Weights of a small GPT-style language model, trained from scratch on English Wikipedia: LayerNorm before each block.
MLP neurons of a small language model. Each row is named by its layer, matrix (up: input weights; down: output weights) and neuron, and shows model dimensions 0-127. Each number is 128 + 32 x the weight over its row's rms, rounded and kept within 0 to 255. Numbers have three digits each.
Before each neuron's rows, "fires on" lists the tokens most often at its 100 highest values on Wikipedia text that the model never trained on.

fires on: " as", " of", "py"
L4.up3:139171159109067104088081170107113097076107200199136090139125078131095131060112084162122131104141121067104103149158106146163121135111150095118140115120154188099127088133129098146154104125122059128203130153158157238154135101142242076111133135119182136183157130112142120121146105105145188136073087114119119136103085094092179081124101120149110131141160102152150103072161121116092111094148
L4.down3:156167138084143140140129115088148093107185077098124136117147065187060111132179150161128130155111156156164115137135148078094141132111126123106158199131094110066095136158092194124129113139124123123099104126123117119149142126166136101130118145165175180136088070158091169105135176079084041046075139136142151119162161074170072143136120151153103129154134019133141216117100176159130131102117

fires on: ",", " and", ";", ".4%"
L4.up608:122126145097098128134129122150109132130126125101056121136219108130129129112208114138114099092121103115161104159155160118090150085130099121114168151125155148117157124113141153113155184086164129083143156131157149153123154102103155134150029125148103154128120151135161093166125104098178113141157151112136119126111101105105148160166189128188091161134120104212126128103144139144088147074158
L4.down608:136128119134135163117168156101147159178129144132143128072120137116189115126075161144149105138129130121101069149121110123183129187133145128121122162116103098180102132182151100115100112092109117170144138119186096118094110123056078078187148175144106127121097186145158128128128124101100193114129093218123164128106176127069104181104120176130145120143149100147121113086107126134129093069107

fires on: ",", " the", "-", ".", ":", " that"
L4.up699:088125125055122132098168116151070113092112133104161134120124127090192154157227100113150129080105113142164166182130126129093126062159121116155115172098118105107112069103117067192135084142073089141115119192175101128163110255102097214095117127125147069155151167140090073154073108165123105172089120098122128114106144065172098173094142195139087117073092104119126131143179128110122103182162
L4.down699:075092117122121126138114102089163110189176143134155099101157088114133167132118156145138165166155115132105123144111112091126109181107105145128163090088154103125163119123144173181113130177162155103074161102128115059153163092122169129120082180172100119219077139180099085136104139053185148120157028143180187082170133094095149148133131087200119128132122120109138135131170135092125127063113

fires on: "'", " of", "\n", " (2", " |", " U"
L4.up1216:145160192167199102139137099156135123095146124180139136174121116099083155184192106106178174138083174178122149138122162117120102105202099114134130124165079108140140216148124118113121107079070116120072142079122144124117162171112111171106094152120092082128122139155114130111132120121091102131086143092193119102085186168110065124176191056171152173086046092124141107162124036092136091068156
L4.down1216:142164079115127096085120146092118140117140162085070080132146138129102129130041121109098128140151109125199134159101147131131132088144161046138109177130155104155105173181138159098120166139111102088110094106112110085179126084131099099186143164116166122129108104089090068104109097166125135118142084112130120109116169072173132133197091125081120079170051100095127166166142121160202120137168

fires on: " was", " is", " and", " being", ",", " the"
L4.up805:067137078117153137078161091138106119154116104105103120143143106121125124175130149104204137110082124111104051165116124122117108177116080127070125122101170071136139166089109122099105105077141128110137138175110130142108132139109126156171125125096125143073217112123106174183111151118114101139164135117167084181164087161127145154160096142171170146140119162117134092158131137157156135134107
L4.down805:107113159146139118111133197106149169101103194135107210161105090047102116115142122136088168155101107090118114165129099113123174098138182184153100114163164166138115126201093089143158106137104118169180121113148126091104080106142087115113131100090103079144086140055129061065133201111154051094095103131119103131161108051084152119128066091156123097114132173152131135091141118125146138143154

fires on: " to", " |", " of", " in", " back"
L4.up993:095133145127083172116125207109123136157073090158140141121110128155110166130107060121140125118109107139134109133167156162146163192125114082193163127127131125166164150090113059156124126124111168141000173102136143111141130175078147125146098027120130104087133101128134128144178094142124149122103116237113144175109079140101111111143172137120131100129161119167046175116150140128137098113130
L4.down993:140170127154126091123104177102088134124169169144144220159150078142142155168101131130053140146138113161116146112117109120151151116087168108076154191112139081135146127140151109124137096066105097137139078151093127097157124143079159090086155181096073135132099159105122088110192199214164137053117137169149120173144139157188131151158065100123169151155123101106116141149075132083090156129105

fires on: ",", " the", " to", " and", " of"
L4.up1133:095158099156127255126126085131146164113104151154170064110174122124095126151101111172166105127129173147141116117107072136147131163120077168162121146095123151158116142141153124143104102135109141120151106060105059119119091096132117120066102142143118151146114073088120131165086089142125109103131128115142174113137133087124049101225144147144128102171054178123096149154138115068116170155101
L4.down1133:150069099127123120103132118116134088106117105169114154138084124150171132103120113079147138134119098166159165140178162084119128109155131062070152143114168140056116134132103116140125079122194156127095101084186137167158167153118121095154099136100163104154147199136109129093157126115077118114060098089089096099138158159134168200113081121139162148120158129112103110081136144185156122112128

fires on: ",", " and", " life"
L4.up1272:160162136158129115163119130106121114141114101081124026154060112122184089157145125150151127070112145092155187114181142109095146113104153134125091154127127184173115099110074118108133149173058150108134131139099108154134139108148147112185078145049066192074133149172074151135172122214165100105204123135090109161069116182173140124193147150097124163114166076119194111121162085132115063148153
L4.down1272:150099157117059154088156126090121144126107151101157111112080181175153102124142130142123139125166154138107139150126121103118127181090097122185117138132167132185201147137158168101145107093119132121127160143157116044092129101096137047176127078125069099126115161143109166095153116082119199090172170137088144145132130126155143129116108127113172098073180051149173100115091067095147120101116

fires on: ".", " (", ":", "(", "-", "C"
L4.up553:139146124160148123113098103064116152160134204099181193131113150118119125104134179079160087126150136097172143158134130117110106130171102101119122158132131116067072105128147164160101158067085140188099112149108089145218120109093094149127174089148174118131115187148105118133104103132130049134095071120091161170167083083124044128205154068114154118116063069147126096085133140108120130125142
L4.down553:059124085172118119162115122098099118130097160102107128126122106120147120190140156163110142094130110158138165049128114167146164134159161123150095051067111164140104140137103160174197095131158187094118122099128069150163137111116155118088120128104114174162143136144109075125063120124146153103119104143159175135089158176177171171155135116165089129114106143189182129123087115142126095139099

fires on: "\n", "s", "c", "a"
L4.up450:187147126141161104116136117122110128164147092163128141133148169119070135121144043115127120148114176116120098131131059149083099072071140134128187173128118184188136123102136103171167133102108139128108129202149136144141137130187115127137073146086169163167091101120152130160133113063182086119080167202128110125080182120119131132150156122088109105078140112114061154124194173121078146123101
L4.down450:164103187111095171120178066105175121107145119077097123085101109099124166155081119149128142098104170111217121163153145182129149133108108139096179142134096171085173129149135099126151159080132170159099101144126094148152188101067129089159135121156064147186105091128136127138066119117145118076131123123140183146118185133151102133179151123131119114145146145116158174112090076149155117121181

fires on: " and", " of", " the", " in"
L4.up1320:136137166149091130136173120123091152125138112227128194152108114125114133101098132112146144090078171137153170086149174131120112164133094058155195100114148173137149108159165139131134156160079200128121162060079099038150106078162144171137111117131145104154099177096097199174144153089133133164089097102079161172176139108118149118057172161087106098163109148122148129119152211135087091158065
L4.down1320:136189094117199070111106099206125110140130139086123151168146123126153128133144145189120090154196106107114076096145082134138121097114155142156110159124058153103083101100123072139138117129127060097083110112133122135055123180133112118104127148085117115177117109099156071071114065095142109101178146171160140138104150164125118142112109130066145154127109134126124161126055036142174136120153

fires on: " in", " on", " of", " the", " March"
L4.up216:123145173035212164101119088118151130074160092138119126116192082092107116128128066090112051146124126120138115165109121131134122167152170143110137080101141112127119094158144180133137147127086146099161121092151143137154101131101199111087154134086086151169114176124104165134116062134172174133086155138137110146140102112139104102096143140124166121170140144150142141115097123082091100155178
L4.down216:166124179096086180099145144053131146154103153095165137121059155119126173105140149139109166084134152122113091133132201128108084133075081161145128144128122098154156130158142130144151136146152099127184163167092092141150088097217139110085096131110086133174153077083132202115084201155172115082113099134148065172129073109154108153114122078186099102163082135162121141123123155134106125098155

fires on: " of", " to", "st", "e", " from", "'"
L4.up79:078119120132143076093143147119191176132159079161136151120119170125142091159116127118069228128201117177107133144154103119111094128115114085181137109095185111134097169123118119190082088145146090096155215147099121184074103181124103162143160136109084153099129118103160131134114148072041164129133122180154072105118178136075113116056104093150145153121066115117149124141102155078178137089100
L4.down79:139099147133098134123136123122107110125091145069129157069107115135125172106093194155118093188134140158081165092143095182098107177103120173143149167135093161173125089147110199154106130117146162121165073127074073083170142100112042078116144126113215120147141125138133063170124088145164168136087106093075128097102195114212155076163099121139138123144138114094115161128170106066129129162151

fires on: " of", " the", " his", "less", " its"
L4.up588:134117167119175108123093155159132151117135193162128126091098101150181121078065104109152159110157171108160106135140096121158132222059122125109106119131115083092087136097095093079144083133125150100156145153169145097077130112130158172135103122110150089110037108111096118132106119103091105124109107085128152143116119098159174163074141173120047107136103104111123134120134116097129094069094
L4.down588:165088153123153098084117141096130175081116106154089102121130110166054101112125079120142132162124073151147123028154176168140150142143148083144163164155155073089114190123114183204124151119093116145122175146122102118128072114126086078189095178166157150105200092124049107092126110132091104122124098090117141107168134095121132212129156154151110153142110101099156125153078140133125189086124

fires on: " to", " in", " his", " its", " of"
L4.up1366:130170121101151159108154164104126158075124150118094071105157101093105164098109145100128168106125144121105123107147111158153156187118132119151087135126146106156140122144128100169097132114119139090129103067174113154125151132137089160092185228123102096133150133140151084100141081142141152115145137085110133120167170127071159095092128131187169208136143124165100154106154089186125117085173
L4.down1366:132121186076171065143112161131130176121153117118164159170163145123158118099169098160122076171133105122169110072167107132154156129114130142123167182092141127088161140124173134167141097114113075179094188193126109156148145114125104148104140135180121146148090159164069130061141144147117099161133097096143159156090102145112136148104115204147081058176166071127144123118112134069118119013129

fires on: "'", " more", "/", " (", "-", " of"
L4.up1038:123089160109174159158146144095119158136134168158199088096119129103109122170141158132124149036047108132106100167154097107124134124188078127118131148142194132073134143111115100129143133145146122125139181119138114143161108143118149106104172187122082113107130172158148077094128123119126185201129113125129133134126108111093154127118125147121152199136116123121143107111161136110165119131090
L4.down1038:106143090133183121120128115179136161121093064114141143134135096105063151115153162159102122142141149117157131129116120159130168130150091066168086137084085138177073136166088160160140119106128047146108102148169103111104127137112134172093134059183121157137148099128113104084148085109149058047134131143156118076182138129105071094117092153114159111165101150078138137178148095165135091108101

fires on: " P", " that", "P", " as", "\n", " 1"
L4.up1186:131112189109180141135112146121104090083206219112128113077119183091129118102092110175118098125154158126187182082124147175111108150078151136098145137147136157137089168073145100126171161092147111097140134171157089146131141150079167117140154124137125154108136045129115095145181037128143127132040122138185144108129098107130143133084128115091172103133103161174098084170172198122099123125147
L4.down1186:131121081087091084171197161127140157127088051155115140132107093164158184134141120153129144131114087152107128158145088068184093148126111129150074150117201115106131071135085098122156101095095120140115112076074132082137203149144136151124129118178113137126094125125162156199111145063140158113129127160113162112139092055102080111131095109161112100142119110075150213183107060101131127129131

fires on: ",", " and", "\","
L4.up1123:105162107154111150160138133146120100098132169163110105123195096136093133145141162140159113143163165175149164105122087145105132105109134142094128143125145099102134159095082154162123165097119128092132141126113118087163133142109103172118116137151119102076157071121143101207155111121055186136154171109099182167175145197149172147127143080085093044134103104095139128181134150139133141119174
L4.down1123:181169095081163169124165132073101060135115135114069152164113149143110122089083135127190122120144150103153166146147121106151089161091132128105115104140082137118131092121040023150136113110091137153135144146181101133144114126139182175114119084134187096152110143154109131142096201172126156121128056142148129148122181106151136099143117153131113161126152157104105088097143079152151097146135

fires on: " and", " with", ",", " that", " for"
L4.up1106:047193179136156198137135142093083147125133081165094069140173132123155139141115164153168122130135136127097122098117142163114178128112063153105150086153084145135139182134123175161078087036108160117158139106130140135158131124161141143086155120156171168146122043132138116150094123144099054128119133079127143143088110149212150153101101157087147110115110136118129102118139117120156076121164
L4.down1106:163094060111069134097096137120123113093094130102141148106088135105126088117156103125145130095108099090151159133134123092136113163117141150169112125092133093138086144100110099115153179106132121182076167134111114136106087121164119069094099115198173121142119131083131137156141159168160124186123107126137134100142109136106132156163202140149109169107162153122135151088102129145092132151114

fires on: " and", " the", " &", "-", " It"
L4.up786:143115157116102132123136090145116110105115139209113103158124110146158107172109104174120115122083150181129142115116157195100127114182141122138164108169147149118159173111121126144139109145099106159100154155150102114116122172137082104160128174107188136100151110172115129149127099150145156145165141136148154164150086100079070174141113140145143089093149102111136119067184202144138147156115
L4.down786:121079118185145135082133135175125147106183124125115141156106117127104115121073171211078161169110138117140121118115140141148176155153120106086068117111156126123151140102143153161122147153132137133093135105118166135079139089089091122122132121104165130117178116122111152097153120144118147135120167110139168119179063149167119084130149045100087074137075108148140152138059075151166136153088

fires on: " the", ",", " of", " eventually", " The"
L4.up373:080163139119156112074172111160140129097136113148115101112174122085114125146102147157170111133114148140134071119177083146083119198152130152149159107131135116146131127151144135119094113079131115136123120135151155145132112127161094173103147137150129184079144122125088125152178037140089130180090129126185163174168094075141147104140121107113087182164144115058127116076140124061102092134164
L4.down373:131122160096154136125093085064095092150076119134143075142112147087150152117128105179133122095127096135156188150106119109173118086132128180152120126140126135112104088094157074099142092167118118129118157087132136118118158108105110142146190107131111094140163126102147100134100153148195116076156121137123165106100076151141116160085107125132111111116142103177114119158119094186123136104164